{
  "n_layer": 26,
  "d_model": 320,
  "n_head": 5,
  "n_kv_head": 5,
  "head_dim": 64,
  "d_mlp": 1600,
  "vocab_size": 32768,
  "activation": "squared_relu",
  "norm": "rmsnorm",
  "norm_place": "peri",
  "norm_eps": 1e-06,
  "positions": "rope",
  "rope_base": 10000.0,
  "rope_fraction": 1.0,
  "qk_norm": false,
  "attn_scale": 0.125,
  "bias": "none",
  "tie_embeddings": true,
  "parallel_block": false,
  "extras": ["capped logits"],
  "init": "normal",
  "init_std_qkv": 0.0246,
  "init_std_o": 0.0246,
  "init_std_up": 0.0246,
  "init_std_down": 0.011,
  "optimizer": "muon_variant",
  "lr": 0.00242,
  "lr_mult_qkv": 0.4,
  "lr_mult_down": 0.7,
  "lr_head": 0.00819,
  "grad_clip": 0.5,
  "warmup_steps": 200,
  "schedule": "wsd",
  "decay_fraction": 0.935,
  "decay_shape": "linear",
  "final_lr_fraction": 0.1,
  "batch_tokens": 65536,
  "seq_len": 768,
  "doc_mask": true,
  "train_tokens": 382100000,
  "steps": 5831,
  "dataset": "wikipedia_en"
}
MLP neurons of a small language model. Each row is named by its layer, matrix (up: input weights; down: output weights) and neuron, and shows model dimensions 224-287. Each number is 128 + 32 x the weight over its row's rms, rounded and kept within 0 to 255.
After each neuron's rows, "fires before" lists the tokens most often just after its 100 highest values on Wikipedia text that the model never trained on.

L17.up447 [111  92 132 137 157 147 126 108 134  76  60 169 140 113 112 119 114 225 186  69  79 129 136 120 133 130 141  76 185 146 149 159  88 116 139 112 120 166 140 117 122 156 176 156 106 124 181 179 151 144 159 109 132 111 145 135  93 165 109 141 106 113 160 148]
L17.down447 [166 138 117 129 158 118  91 105 126 160 128 146 133  92 133 127 188 141 142  96 143 158 111 119  87 106 154 110  75  58  72 140 101 175 115  97 114 131 109 140 100 177 179  77 115 144 133 169 118  79 101 110 124 145  87 147 129 140 194 101 139 129  94 107]
fires before: " |", " to", "7", "4", "3"

L18.up404 [146 167 158 153 111 123 113  66 139 105  67 113  86 197 158 169 141  99  81 116 164  99 164  98 214 135 125 121  72 125 116  86 106 111 157 134 142 103  66 161  93 169 103 131 139 175 131  89  72 120 112 161 211  79  41  70 110 123 159 162 163 108 163 142]
L18.down404 [134 137 130 102 144 118 140 119  81 142  84  70 141 139 129 135 131 142 122 105 157 124 132 146 102  59 118 116 165 108 108  68 117 144  97  78 106 111 154 124 109 138  65 181 156 169 141 160 159 105 116 110 122 132 135  89 194 151 104 129  44 157 148 168]
fires before: " |", " million", "m", " &", " m"

L2.up478 [103 101 141 106 180 127  98  83 144 177 105 113 120 134 117  97 142 108 125 162 181 129 177 154 127 134 129 118 111 102 149 150 122 105 127 103 101 109 106 151 144 166  90 169 131 103 143  94  85 125 171 107 139 101 155 138  82 110 132 178  86 110 145 141]
L2.down478 [193 123  89 189  98 109 176  87  96  91 127  92 126  79 128 148 144  91 153 122  97 139  94  90 128 144 153 103 142  81 131 119 134 156 144 108 171 187 149  95 113  57 166 107 172 139 128 166 115 107 132  88 130  92  85 152 152  92 155  95 118 109  90 135]
fires before: " |", "m", " m", "\n"

L6.up151 [120 172 117 155 141 104 113 116 114 119 117 158  65 123  58 171  72 186 142  81  79  77 112  86 173 157 115  88 156 139 153 134  89 127  93 146 223 148 108  88 127 138 134  91  86  68 102 168 136 173 137 146 160 134  88 177  89 133 183 141 133 157 120 116]
L6.down151 [126 167 140  71 131 105 102 141  74 139 127  94 144 121 205 145 103  98 103 133 125 133 122 170 174 181 139 114  49 112  62 124 121 117  99 115  76 120 164 166 137 138  89 149 131 148 134 134 117 133 160  99 109 102 131 108 181 112 109  96 168 115 132  84]
fires before: " in", " by", " to", " on", " as"

L17.up867 [164 135 180 181  90 154 126 121 133 100 135 151 108 113 168 180  91 100 125 175 165 149 104 167 188 146  99 140 146 144 122  93 112 104  65 175  68 114 159 121 114 138 153 106 118 114 179 178  91 135 159  54 102  88  95 129  82 134 157 140 114 106 127 115]
L17.down867 [ 69 103 115 113 188 161  92  43 128 133 107 124  90 177 114 166 134  91 111 161 129 120 117 103 153  97  77 115 129 131 143 120 122 156 142 130 173 102 189 145 119 121  54 213 171 108 115  80 120 153 161  92 170 128 101 152 112 132  97 134 153 111 164 118]
fires before: " |"

L18.up753 [175 107 135  47 141 129  84 132 100  91 109  98  94 141 127 130  78 144  96 165  59 116  83 203 126 110  59  87 138 146 114  79 156 135 143 132 119 134 129 107 221 135 172 107 108 159 126 129  68 128 130  94 161 188 100 117 155 151 142 179 140 148 124 102]
L18.down753 [155 122 134  91 140 101 184 175 176  81 135 129 187 116  82 137 128 119 167 131 152 102 149 113  88 186 161 135 116 166 132 119  85  49 124 127 142 103 126 153 123 137 125 149 198  92 116 135 151 154 153 185  60 140 109 168 100  93 159 124 150 118 122 105]
fires before: " |", "\n       ", ")", "\n", " is"

L6.up1389 [ 81 197  96 165 154 119 117 120 107  78 123 159 100  94 125 142 133 156 141 158  76 143 127 111 130 132  84 136  94 103 135  70  64 156  70 123  82 118 156 158 152 130 154 120 109 137 147  75  90 161  75 115 133 154 188 163 130  94  71 114  82 112 153 112]
L6.down1389 [146 113 116 138 120 146 138 142  83 166 181  66  83  74 134 140 122 153  90 112 136  53 129 173 125 146 163 109 115  99 116 103 150 111  80  96 151 164  63 130 150 104 112 145 143 105 130 137  86 123 113  76 147  97  76 100 112  99 133 110 198 133 167 134]
fires before: " |", " m", "\n", " in"

L18.up503 [163  72  77  91 125 115 108 142 142 168 177  99 108  71 153 146 121 166 108 118  74 112  40 158 117 141 128 137 169 145 109 141 140 108 123 151 169  94 124  93 167 152 184 105 115 135 102  82 129 116  92 134 152  60 112 112 153 125 111 125 128 152 121  98]
L18.down503 [117 119 143 120 120 111 126 136 143 133 168 119 157 156 117 123 170 158 118  76 120 109 149 148 161 117 107 133 156 158  99 166  98 128 150 130 136 148 179 193 146  78 132 114 104 144 120 108 170  79 116  81 141 124 124 131 158 138 145 118 174 156 135 140]
fires before: " the", " a"

L6.up1039 [ 91 163  98 188 153 157 179 102 100 136 102 106 180 129 138 103 103 124 157 104  94  43 104 142 175 154 176  43 137 125 103 115 136 118 101 101 121 133  73 128 160 132  57 119 106 123 126 152  84  75  80 175 102 132 126 109  91  78  93  90 176 128  92 102]
L6.down1039 [184 137 105  96 132 122 130 173 123 103 101  94  67 131 162 130 123 120 127 118 151 144 167  65 134  91 159 130 103 117 152 163 141 138 206 125 100 102 163  83 192  99 142 141  77 106 139 107 102 181 143 147 146 209 141  97 130  82 171 136 141  57 125 130]
fires before: "\n", " The", " In", " It"

L17.up1532 [127 162 124 139 134 149  92 171 118 109 155 147  93  78 107 118 158 145 124  73 130 126 107 109  87  60 162 141 144 108 159 148 185 128 160 100 104 133 114 185 190 121  96 152 138  64 111 112 125 146 159 142  79 152 143 107 127 132 122 121  98 119 152  49]
L17.down1532 [ 65 110 165 184 157 151 146 120 128 173 133 158  90 168 142 129  84 102 188 142 129 122 175 172 152  95  83 126 175 129  80 131 157 144 166 151 166 117 160 161  93 130 161 103  53 137 115 119 131 136  80 117 172 156 187 135 102 125 171 151 106  80 137 127]
fires before: " |", " 1950", "\n"

L17.up487 [143 101 156 115  99 129 107 140 162  67 124 158  86 125 104 120 123 119  35  78 101  99 176 139 163 128 114 125 112 121 117 105 118 140 105 152  72 120 148 234 143 145 132 114 117 127 131  93 116 156 158 119 101  92 138  80 127 142 142 155 103  91  79  47]
L17.down487 [122 127 156  85 186 159  47 215 129  79 107 121  98 159 153 116 109 144  89 164 152 158 103 193 156 140 142  98 133 184 179 142 135 158 122  92 152  93 183 106 155 161 135 149 207  94 114 173  80 130 187 147 140 129  94  79  99 154 122 163 106 156 201 106]
fires before: " |", " that", "\n"

L6.up923 [122 116 107 149 130  64  91 214  97  59 102 193 103  83 183 115 106 180 133 148 150 107 145  78  95 129 115 146 120 111 143 103  78 106 171 143 148  96 157 139 181 164  82 132  37 150  98 154 133 139 127 151  89 109 192 127 146  95 141 130 146 149 155  82]
L6.down923 [138  86 132 144 188 122 109  93 144 125  95 123 155 180 152 140 105  81 135 161 122 170 171 130 131 152 103 149  77 153 103  83  75  92 113 109 111 110 121 142  94 144 133  65 163 172 172 118  81 147 110  76 104 120  56 127 162 139 109  62 140 110 140 136]
fires before: " |", "),", "\n"

L17.up739 [111 120  35  72 146 179  88 162 187 128 136  97  87 154 142 145 132 194  49 149 107 166 119 166 180  77 181 114 192  72 158 148 129 147 163 110 107  70 155 110 108 182 135 160 138 135  60 166  79 127 150  97 130 149 126 195  95 184 106 196 166 153 161  77]
L17.down739 [169 159 109 117 151  78 107  57  79 144 139 141  96 172 102 111 170 109 121 146 148 148 175  87 124 126 132  94 131 117 174  69 112 118 100  64  73  90 163 143 134 152 142 107  88 181  84 140 165 170 116 180  82  94 115 168 203 156 182  97  85 118 112 140]
fires before: " to", " as", " in", " that", " by"

L6.up10 [ 66 109 142  71  99 133 144 137  89  82 151  74 137 108 130  80 143 116 127 118 114  90 105 147 118 118 120  98 186 111 130 153 100 152 127 124  47 121  89 116  86 148 111 105  62 133 147 155  73 115 128 161 105 104 129 159 126 126 124  68 181 130 101 124]
L6.down10 [126 123 141 124 138 109  97 186 122 126 125 148 150 166 152  94  92 162 132  75 115 139 124 155 157 107 205 141  75 185 101  99 145  44 146 170 114 199 169 117 144 141  87 150 148  68  71 199 123 146 129 155 113 136 146  75 138 133 205 112 120 109 126 140]
fires before: "\n", " The", " In", " He", " It"

L17.up1077 [152 145 117 109 187 112 212 119 108 103 196  90 130 175 142  89 111 151 111 137 122  91 147  96 124 112  59 131 149  96 120 178 142  86 114 133 143 129 169 200 119 100 134 151  88 131 164 114  85  96 103 104 192 128 128 138 107  88 110 116 150 111 170 178]
L17.down1077 [124  42 111 179 163 135 135 172  95 117 158 104 134 135 136 171 134 137 113 138 163 141 110 149 122  70 201 143 134 157  94 119 109  99 167 130 151 131  64 131 127 109 123  98  67 149 125 124 178 143 182 155 143 129 141 137 140 116 105 162  89  49 155  65]
fires before: " |", " of"

L18.up872 [126 105 126 103 149  61 119 163 108 112 143 183 144 191  81 134 145 186  87  82 127  89 113  91 138 146  98 135 101 225 116 138 140  71 135 116 110 101  82 141 179 108 181 116  86 147 105 100 109 127 106 144 120 166 168 163 100  62 115  75 104 110 128 132]
L18.down872 [172 171 181 135 104 127  73 129 102 132 169 117 143 148 123 193 147 146 163 148 160 128 135 133 151 121 129 126 108 114 144 145  76 154 116 132 148 108 145 116 164 120 144 167 158 171 115 175 127 145 128  40  81 136 139 103 117  81 141 139 139 126 134 118]
fires before: " of", " for", " in", " that"

L17.up778 [126 192  72 111 118 161  96 110 110 118 106 128 133 110 145 105 132 152 156 164 131 173  84 147 143 126 158  98 186  74 128 153 211 123 166  89 153 104 132  73  81 119 112  92  79 151 125 123 102 136 170 171  85 119 172 172 106 182 166 156 190  95 162 160]
L17.down778 [115 128  75  52 158 102 153 106  99 151 162 103  88  95 146  96 150  82 187 144 149 189 102 103 181 132 128 127 142 149 111  99 146 140 147 113 129 124 205  90 142 121 107 113 200 144  91 167 107 121 153 110 164 104 161 171  95 120 122 127 111 150 106 156]
fires before: " in", " by", " on", " to", " from", " as"

L6.up239 [123 169 116 151 153 129 129 121 139 149 137 154 149 128  92 101  94 100 140 144  93 116 119 123 160 150  84 148 150 198 115 153 155 100 144  73 148 137  89 144  91 142 215 164 110 103 132 103 128  81 113 103  63 113 152 163 169 136 117 141 104 211 156 150]
L6.down239 [142 110 122 141 144 137 161 139  96 106 112 140 139 104  87  95 162 153 129 130 149 107 112 133  79  78 169 154 177 129  91  69  98  77 110 154 160 129 131  71 148  60  90 135 134 188  83 170 176 156 132 125 191 111  51 122  92 133  99  90 113  92 138 151]
fires before: " |"

L17.up339 [ 60 113 188 223 126 126 139 148 125 136 171 173  92 133 130  94 136 174 161 171 154 114 136  73 149 141  71 120 117 156 140 164 123 125 139  83 127 142 136 112 113 158  97 103 149 101 127 149 121 124  67 151 108  94 182 130 131 120 130 147  68 136 139 121]
L17.down339 [117 111 168 140 129 153 145  75 129 192  55 158  92 169 130 130 123 129  90 137 107 151 144 136 182 126 125 129  86 140 108 160 142 104 139 138 108 115 137 146 105 153 168 112 197 110 112  64 125  97  52 181 161 143 162 137  76 134 156  89 114  98 208 136]
fires before: " |", " –"

L6.up1035 [200 109 134  84 150  93 140 154 172  87  95 159 115  96 113 151 108  87 124 112 106 116 129 170 135 112 135 156 145 108 166  86 140 103 111  72 175 157  65  88 155 206 118 123 160 130 165 180 132  79 152 128 142 102 134 110 124 200 156 112 115 158 106 125]
L6.down1035 [100 209 140 128 178 119 154 110 108 135  96  94 137 118 166 113 145 156 119 106 173 147 132  69 142 180  73 123 164 169 132 209 173 117 101 124  72 150 119 170 122  83 115 123  73  86  99 141 131 144 113 154 123  97 101  69 159 107  70 155 180 121  92 102]
fires before: "\n", " |", " in"

L2.up1170 [124 134 102  99 108 103 125  99  97 113 102  90 109 137  59 117 120  77 110 134  80 148 103 102  88 169 137 169 184 100 126 134 171 158 173 142  97  84 184 138 136 121 159 116 168 122 151 164  81 142 142 168 107 122 153 147 171 131  80 160 162 117 118 138]
L2.down1170 [139 136 147 143 125 104 148 111 132 116 168 166 148 143 249 136 147 177 138 104 173 117 118 141 175  76 182  90 115 174 149 146  89  92 106 134  96 171 104 103 123 129  82 135 143 124 148 131 155 111 109  97 161 134 141  84 123 144 248  94  69 145 162 148]
fires before: "\n", " The", " He", " In"

L17.up1577 [125 135  76  96  82 156 144 157 137 129 124 139  87  82 102  85 192 120 133 126 155 138 157 102 148  78  87 161 178 157 144 210  75 110 142 115  78 152  70 210  77 117 148 143 161  74  81  81 135 120 113 118 115 113  93 135  90 121 143 168 128 109 128  79]
L17.down1577 [ 76 115 120 107  95 133  69 106 109 126  95 142 124 158 140 138  52 182 125 163 110 159 120 147 194 135  68  95 157 136 127 117 134 116 116 114 138 113 141 100 142 151 112  80 108 178 110 130  70  67 119 159 191 165 169 154  99 181 102  93 191  90 108 118]
fires before: " |", "\n"

L18.up1447 [ 95 126 127  94 184 123  96 150  93 113 135  86 150 128 188 162  92 136 102 131 128 192  87  90 114 114  63  80 119  70  64 169 132 137 129 142 135 160 142 149 163 119 134 150 117 105 133  58 117  97 113 192  96  91 137 112  66  98 146 176 113 143 176 143]
L18.down1447 [206 110 136 129 102 192 125 106 135 105  91  85  97 164  65 155 128 148 113 168 125 118 167 110 116 123 143 140  82  85 127 104 186 145 160 124 142 157 145 155 149 117 141 139  69  88 126 179 145 156 111 109 175  72 100 151 131 106  83 130 116 155 127 127]
fires before: " |", ")", ";", ",", ")}"

L17.up1522 [134 123 125 199  96 153 140  87  96 115  91 104 123 100 162 106 118  95 125  75 130 116 174 130 159 153 143 123 163 119  98 132  86 117  64 160 143 134  90 166 161 139 163 165  56 102 111  78 108  76 153 121 114 106 151 113 146  84 138 161 132 118  53 143]
L17.down1522 [182 136 153 112 186 174 113  93 118  79 106 135 155  85 177 144 143 161 136 126 136 148  85 176 103 121  67 105 165 117 133 169 150 117 125 116 183 166 190 152 126 159 139 139 119 137 111  98 113 199 114  73 107 139 149 204 134 112 109 133  80 100 106 106]
fires before: " |", " m", "″N"

L17.up624 [137 125 135 141 190  70 129 110 147  93 196 168 135 127 145 117 129 182 138 118 107 117 161  98 121 128 173 135 141 148 136 121  87 119 106 133 121 119 124 110 127 138 105 149 120 155 188 133  84 114 131 206  72 133 124 135  83  76 123  81 165  97 138 171]
L17.down624 [161 194 150 126 134 108 152  79  46 104 202 177 145 183 121 122 121 131 126 169  99 103 116 124 138  95 151 137  97 141 141 142 149 131 141 121 102 142 133  98 136  89 110 126 121 183  86 118 143  41 133 133 124  94 159 150 113 160 193 186 179 156 178 171]
fires before: " of"

L18.up723 [ 93 148 142 123 156 118 160 141 125 121 108 120  99 147 149 138 127 175 130 123 126 136  89  99  85 129 158 113 115 138 147 159 149 111 196 118 126 148 108 102  84 185 112  93 134 157 122 101  83  77 114 173 146 134 165 102 129 157 131  98 134 123 175 110]
L18.down723 [137  92 160 153 115 144 161 181 143 110 115 127 136 135 134  99  89 146 106  98 169 124 181 109 107 130 171 102 114 112 144 144  88 127 127 127  96 136 201 147 154 101 157 124 121 174 116 202 112 150 171 156 144 138 103 177 135 135 171  97 216 126 182 134]
fires before: " of", " the", " 2019"

L17.up1579 [126 111 147  83 109  92 105 134 119 103 153 113 136  83 167 154 159  92  92  89 145 149 108 177 126  96 126 113 106 125 132 138  66 110 125 109 115 166 130 106 155  86 131 119 163  68 103 121  71  81 152 126 101  96 140 111 140  76 204 133 124 129 111 154]
L17.down1579 [124  84  56 200 142 127 123 145 150 111 117 154  80 139 156 131 129 196 132 124 138 143 160 104 164 133 124 107 154 108 155 178 130  86 144 185 182  90 149 158 134 180 116 149 143 165  82 174 164 148  88 124 198 121 139 122  84 160 169 165 111  92 151  75]
fires before: " |", ";", "\n", " ="

L17.up268 [ 95 154 106 160 144 115 139  66 129  98 183 167 137 135 107 101 122 158 174  86  55 145 132  73 105 148 145 162 175  74 103  86 113 153 139 115 138  65 135 118 108 140 109 132  96  85 120  92 104 176 142 143 143 103 170  97 177  97 138 172 136  82 166 198]
L17.down268 [138 170 135 137  84 149  90  99  53 173 114 164 140 156  89  91 116 171 109 154 144  81 167 120 126 121 189 163  88 123 148 131 123 144 168 173 100 129 157  72 124  91 161 130 137 102 146 137 152 134 133 133 107 131 185 192 144 115 134 104 185 104 158 185]
fires before: " by", " of", " in", " with", " to", " as"

L18.up1518 [117 102 128 128 111 148 145 138 138 105 125 125  77 119 124 112 116 161 162 105  63 122 181 177  88 170 178 110  97 100 156 141  87  66 164 108 178 106 129 158 123 160 115 123  75 124 130 164 110 121  75 135 216 102 193 114  96 110 148 139 155 151  68 181]
L18.down1518 [136 161 179 134 100 127  95 110 151 129 117 143 128  87 117 150 139 184 145 137 154 189 167 146 150  80 109 125 106  79 170 129 113 144 109 143 122 150  45 150 152 182 153 130 171 120 126 168 114 129 121 128 133  76  71 128  82 113 113 105 132 112 143 122]
fires before: " |", " as", " kg"

L2.up479 [152 147 118  96 116 132 129  93  94 135  93  96 159  49 173 154 114 174 104 156 154 175 144 172  98 132 102 114 127 118 165 166 156  89 106 167 123  99 106  93 156 143 139 206 124  81 203 113 159  97 124 126 145 123 111 136  85  88  87 166 143  81 168 115]
L2.down479 [159 133 139 133 127 101  86  93 158 107 126 140 107 152 135  99 157  82  67 118  73 118  87 105 111  81 170 136 141  81 118 119  73 122 135 123  80 158 127 177 118  84 111 120 165 149 125 117 174 124 123 152  96 186 112 106 155 128 158 128 143 117 112  77]
fires before: "\n", " |", " is", " was"

L18.up964 [118  96 152 135 122 121  98 149  97 105 105  93 204 149  95 159  81 126 107 129 108  91 120 135 130  91 113 125  80 136 136 133  98  57 105 122  81 116 111 122 203 127 103 153 123 112  83  82  87  98 132 108 134  64 128 143 154  88 163 121 217 107 134 114]
L18.down964 [119 161 158 116  96 126 140  88 102 144 169 116 159 175 126 141 159 185  83 127 133 137 111  84 132 186 147  97 146  77 173 172 138 144 125 142 115 127 182 131 131 150  92 155 151 154 155 126 146 148 163 123 110 177 168  82 117 100 137 157 136 107 152 144]
fires before: " by", " in", " have", " and", " with", " of"

L6.up643 [ 97 133 169 106 127 104 108 120 101 145  92 122 123  62 132  79 150 155  95  86 171 108 143 121 133 166 120 158 103  97  74 144 145 127 147 118 136 139 103 168 103 101  95 145  98 123 164 126 130  87  88  95 188  93 146 151 111  84 162 181 131 104 122 153]
L6.down643 [149 195  85 140 137 135 180  93 121  96 117 116 158 137 107 187 187 114 134 120 106 121 132 123 165 121 136  95 160  85 155 109 110  97 124 154 122 154 143 137 130 151 162 156 151 108 132 155 141 154  80  69 188 153  79 112  78 107 173 125 143 136  77 174]
fires before: " |"

L6.up14 [140 115  84 171 117 152 108  58 107 115 120 155 150  96 107 156 159 105  99  93 161 172 104  92  79 168  92 101 111 186 137 137 159  57 113 129 178 161 166 106  97 142 155 130 112 110 155 172 146  71 120 137 141 114  71 128 124 149 116 171 125 125 142 162]
L6.down14 [101 155 121 137 137 121 124 138  96 146 138 148 177 185 162 135 146 187 129 118 119  90  93 181 164 204 130 176 147  51  95 140 107 153 125 175 124  72 125 142 163  96 192 146 115 141 137 170 103 182 172 139 179 109 163 141 159 110 157  45 130 119 120 117]
fires before: " |", " kg"

L17.up1412 [143 188 138 144  87 163 173  80  85 144 141 153 134 156 133 108 103 138 123 102 116 147 116 117 139 151 133 123 145  68 167  87 126 128 133 104 111  99 163 150 140 158 115 128 114 138  79 134 114 124 126 112  84 149 175 143 118 110 135 159 118 155 151 140]
L17.down1412 [ 80 159 160 142  94 101 158  99 106  79 147 118 168 142 131 170 151 174  88  95 150  92 164 123 146 113 146 104  95  82 136 126 146 103 191 112  88  88 175 164 135 109 136 166 135  76 155 170 144 156 143 123  72  69 173 113 107 121 144  69 133 149 112 158]
fires before: " by", " of", " with", " and", " to"

L17.up1535 [151 144 158 119 115 134 167 166 116 105  93 171 107 133  97 168  90 110 111  84 125 118 169  99 126 157 123 147 191  86 156 168  93 123 132 112 126 148 116 124 180 144 133 119 122 178  94 111 129 129 193 181 133 173  95 101 125 122 137 182 171  76 109 107]
L17.down1535 [105 102 138  66 121  95 115 176 210 116 116 142  96  76 155 128 198 122 116 181 120 149 151 152 175 119 103  91 122 124 137 134 104 155 138 101  32 145  91 125 109 161 136 102 175  68 128 109 112 116 127  88 142 117  61 109 148 174 132 115  84 123 141 112]
fires before: "\n", " In", " The", " He"

L6.up176 [193 140  97  91 131 163 129 115 118 120  99 173 112 111 208 126 144 134 133 107 143 145 100 144  84 145 158 136 129  99 129 136 161 110 122 131 122 124 155 101 108 133  95 116 114 141 113  86 162 167 132 152 168  93 156 138 111 136 108 162 188 120 110 134]
L6.down176 [173 189 154 103 124 158 142  94 153 179 142  80 139 132 154 105 160 119 191 151 178 131 128  96  54 180 118 115 168 148 153 173 115  90 103 150 141 103 112 131 162 135 124 101 142 167 164 155 107 153 126 140 167 120 143 147  96 116 104 141 172 110 105 176]
fires before: " the", "'", "',"

L6.up937 [107 145 134  96 169 146 128 115 127 108 148 163 148 102  75 111  91  97 192  91  69 173 203 115 157 111 107 131 129 133 156 200 105 110  90 125 158 147 126 155 110 144 141  88 120 154 148 114  86 142  85 120 174 179 156  93 136 112 116 145 100 186 111 125]
L6.down937 [107  86 108 121 117 148 157 135 169 170 139  98 172  97 139 161 133  83 104 145 150 104  64 146  83 156 163 143 151 135 105  87 120 144  96 111 154 118 127 126 129  94 143 102 109 103 133 162 112 102 117 169  77 123 133 175  92 147 107 168 140 128 190 107]
fires before: " |", "\n", " RT", "\n "

L17.up1097 [121  41 133 165 171  77 120 104 134 102 106 184 204 140 185 101 155 102 117  85 128 152 152 155  76  86 129 123 164 140 209 155 142 124 113 157 131 138  96  91 104 114 122 123 156 104 140  55 152 134 129 129 118 105 130 102 110 119  94 118  99 101 153 135]
L17.down1097 [125 165 103 111 194 107  71 107 131 138 191 122 139 112 113 108  92  98 136 122 136 135 142  90 157  76 138 132 174 179 135 133 136 185  81 142 147 133 167 121 101 155 165 137  85 103  74 141  83 128 140 101 125  75 111 112 151 121  69 143 149 144 123  64]
fires before: "\n", "===", " ==", "==", " |", " ==="

L17.up9 [107 106 113 115 153 135 119 124 101 107 135 138 184 130 111 166 124 101 129 108  70 119 139 141 147 149 127 129 121 118 142 133  60 108 110 114 121 120  97 121 164 161 162 145 139 162 145  37  97 139 124 115 176 167  73 101 108 170  93 153 173 211 105 150]
L17.down9 [117  67 146 125 179 133 154 150 107 119 201 134 122 152 127 123 119 142 129 185 113 116 109  95 124 209  73 128 155 101 139 124 124 126  92  84  82 195 129 129 151  80 134 164 146 117 112 136 119 169 169 149 132 197 158 104 100 111  43 148 114 156 132 172]
fires before: " |", " kg"

L2.up1470 [136 100 140 101 102 139 102 144 131 147 135  92 130 131 159 147 135 158 106 111 183  63 158 171 138 175  82 141 122 141 155 127 135 161 175 175  96 126  75 162 127 115 104 143 122 124 179 126  74  81  94  90 176  83 110 125 129 152 160 122 123 145 111 140]
L2.down1470 [112 126 112 173 162 136 125 102 111  70 136 143 136 130 161 139 127 145 127 146  80 191 108  81 102 153 168 163  94 145 114 156 146 144 150  83 134 144 151 146 108 128 110 129 152 113  70 164 165 137 167 117 101 158 143 129 126 100 120 146 118 126 125 141]
fires before: " |", " of"

L18.up1559 [128 144 139  84  87 125 136  69 146 101 159 164  95 116 148  73 126 109 145 116  34 127 114 104 111 112 120 135 130 117 116 145 180 132  87 149 169 141 133 146 163 111 163 116 105 116 156 108 129 110 101  66 159 122 126 114  93 124  37 135  68 184 134 174]
L18.down1559 [144 177 101 115 147 139 124 153 129  64  79 129  99 144 156 104 155 156 131 133  81  91  89 157 136 148 133 121 138  84  99 146  76 129 115 122 100 146 118 115 125 143  75 138 138 143 118 202 128 102 169 147 146 108 101 178 109  75 102 128 159 125 181 138]
fires before: " |", "2"

L17.up1082 [161 105 181  68 136 104 136 141 151  60 172 104 184 163  93 163 155 142  92 102  92 118 141 153 120 108 132 109 159 129 147 133 108  96  98 168 125 118  34 136 120  93 149  85 119 179  98 152  70  76 146 114 107 135  85  96 112 134 136 133 125 154  84  72]
L17.down1082 [127 105 103 127 124 172 107 148  77 133  83 101 103  98 141  67 130 126  86 162 185 117 112 147  93 146  75 104 126 130  89 136 135 124 143 108 139 130 176  95 121 128 161 144 136 130 117 101 137 161 186  70 148 172 105 100 172 133 146 109 118 127 129 122]
fires before: " |"

L17.up1571 [134 158 117 157 185 172  47 160 168 126 135 132 148  97  92 173 119 127 101 134 123 104 132 161  90 137 136 130 119 101 120 146 189 100 102 151 124 171 146 105 162 124 120 103 136 147 129 127 137 111 121 136 176  92  90 154  98 106 152 150 191 193  77 131]
L17.down1571 [ 77 121 121  97 119  68 160  79 152 131 113 117 113 141 239 128 114 148 106 133 142 149 128 142 115 164 183 127 133 152 118 120 168 121 164 123  73  91  95 180 113 123 159 119  96 112 132 186  80 128 170  99  60 138 185 129 110 104  85  87 109 169 157 162]
fires before: " of", "\n", " in", " on", " by", " at"

L17.up1170 [127  78 105 118 175 163 126 141  97  74 108 147 135  65 123 137 107 133 141 100 107 156 107 105  94 182 121 145 153 113 155 176 100 114  56 132 120 114 105  73 148 132 202 114 110 103 110 146 134 132 137 131 210 138 100 153 125 162  68 162 134  94 154 117]
L17.down1170 [117 133 144 122 133  89  98  68 144  76 122 157 137 195 135 103 174  45 160 128 115  93  83 141 102  88 106 121 143 118 143  82 127 159  94 153 122 144 131  95 105 131 107  75 152  64 169 112 107 105  35 164 186 107 125 132 134 160 140 108 150 107 182 135]
fires before: " |", "–19", ";"

L17.up1231 [128  89 161 135 132 166 120 130 118 118 102  92 136 126  86 133 134 122 119 151  66 107 112 111 165  58 158 172 178  85  74 139 104  99  90 156  86 147 130 125 162 115 149 176 100 156  51  99  92 126  77 130 119 126 184 145 156 154 153 187 127 164 186 152]
L17.down1231 [152 101 115 145 175  99 113 101  54  89 202 135 182 132 136 177 151 142 152 112 103 131 103 131 153 172 132 154 106 101 220 126 134 123 107 183 175 153 165 157 102 161  59 114 166 154 166  63  86 145 168  62  93 170 127  93 152 110 134 144 193  93 127 125]
fires before: " by", " the", " by:", " to"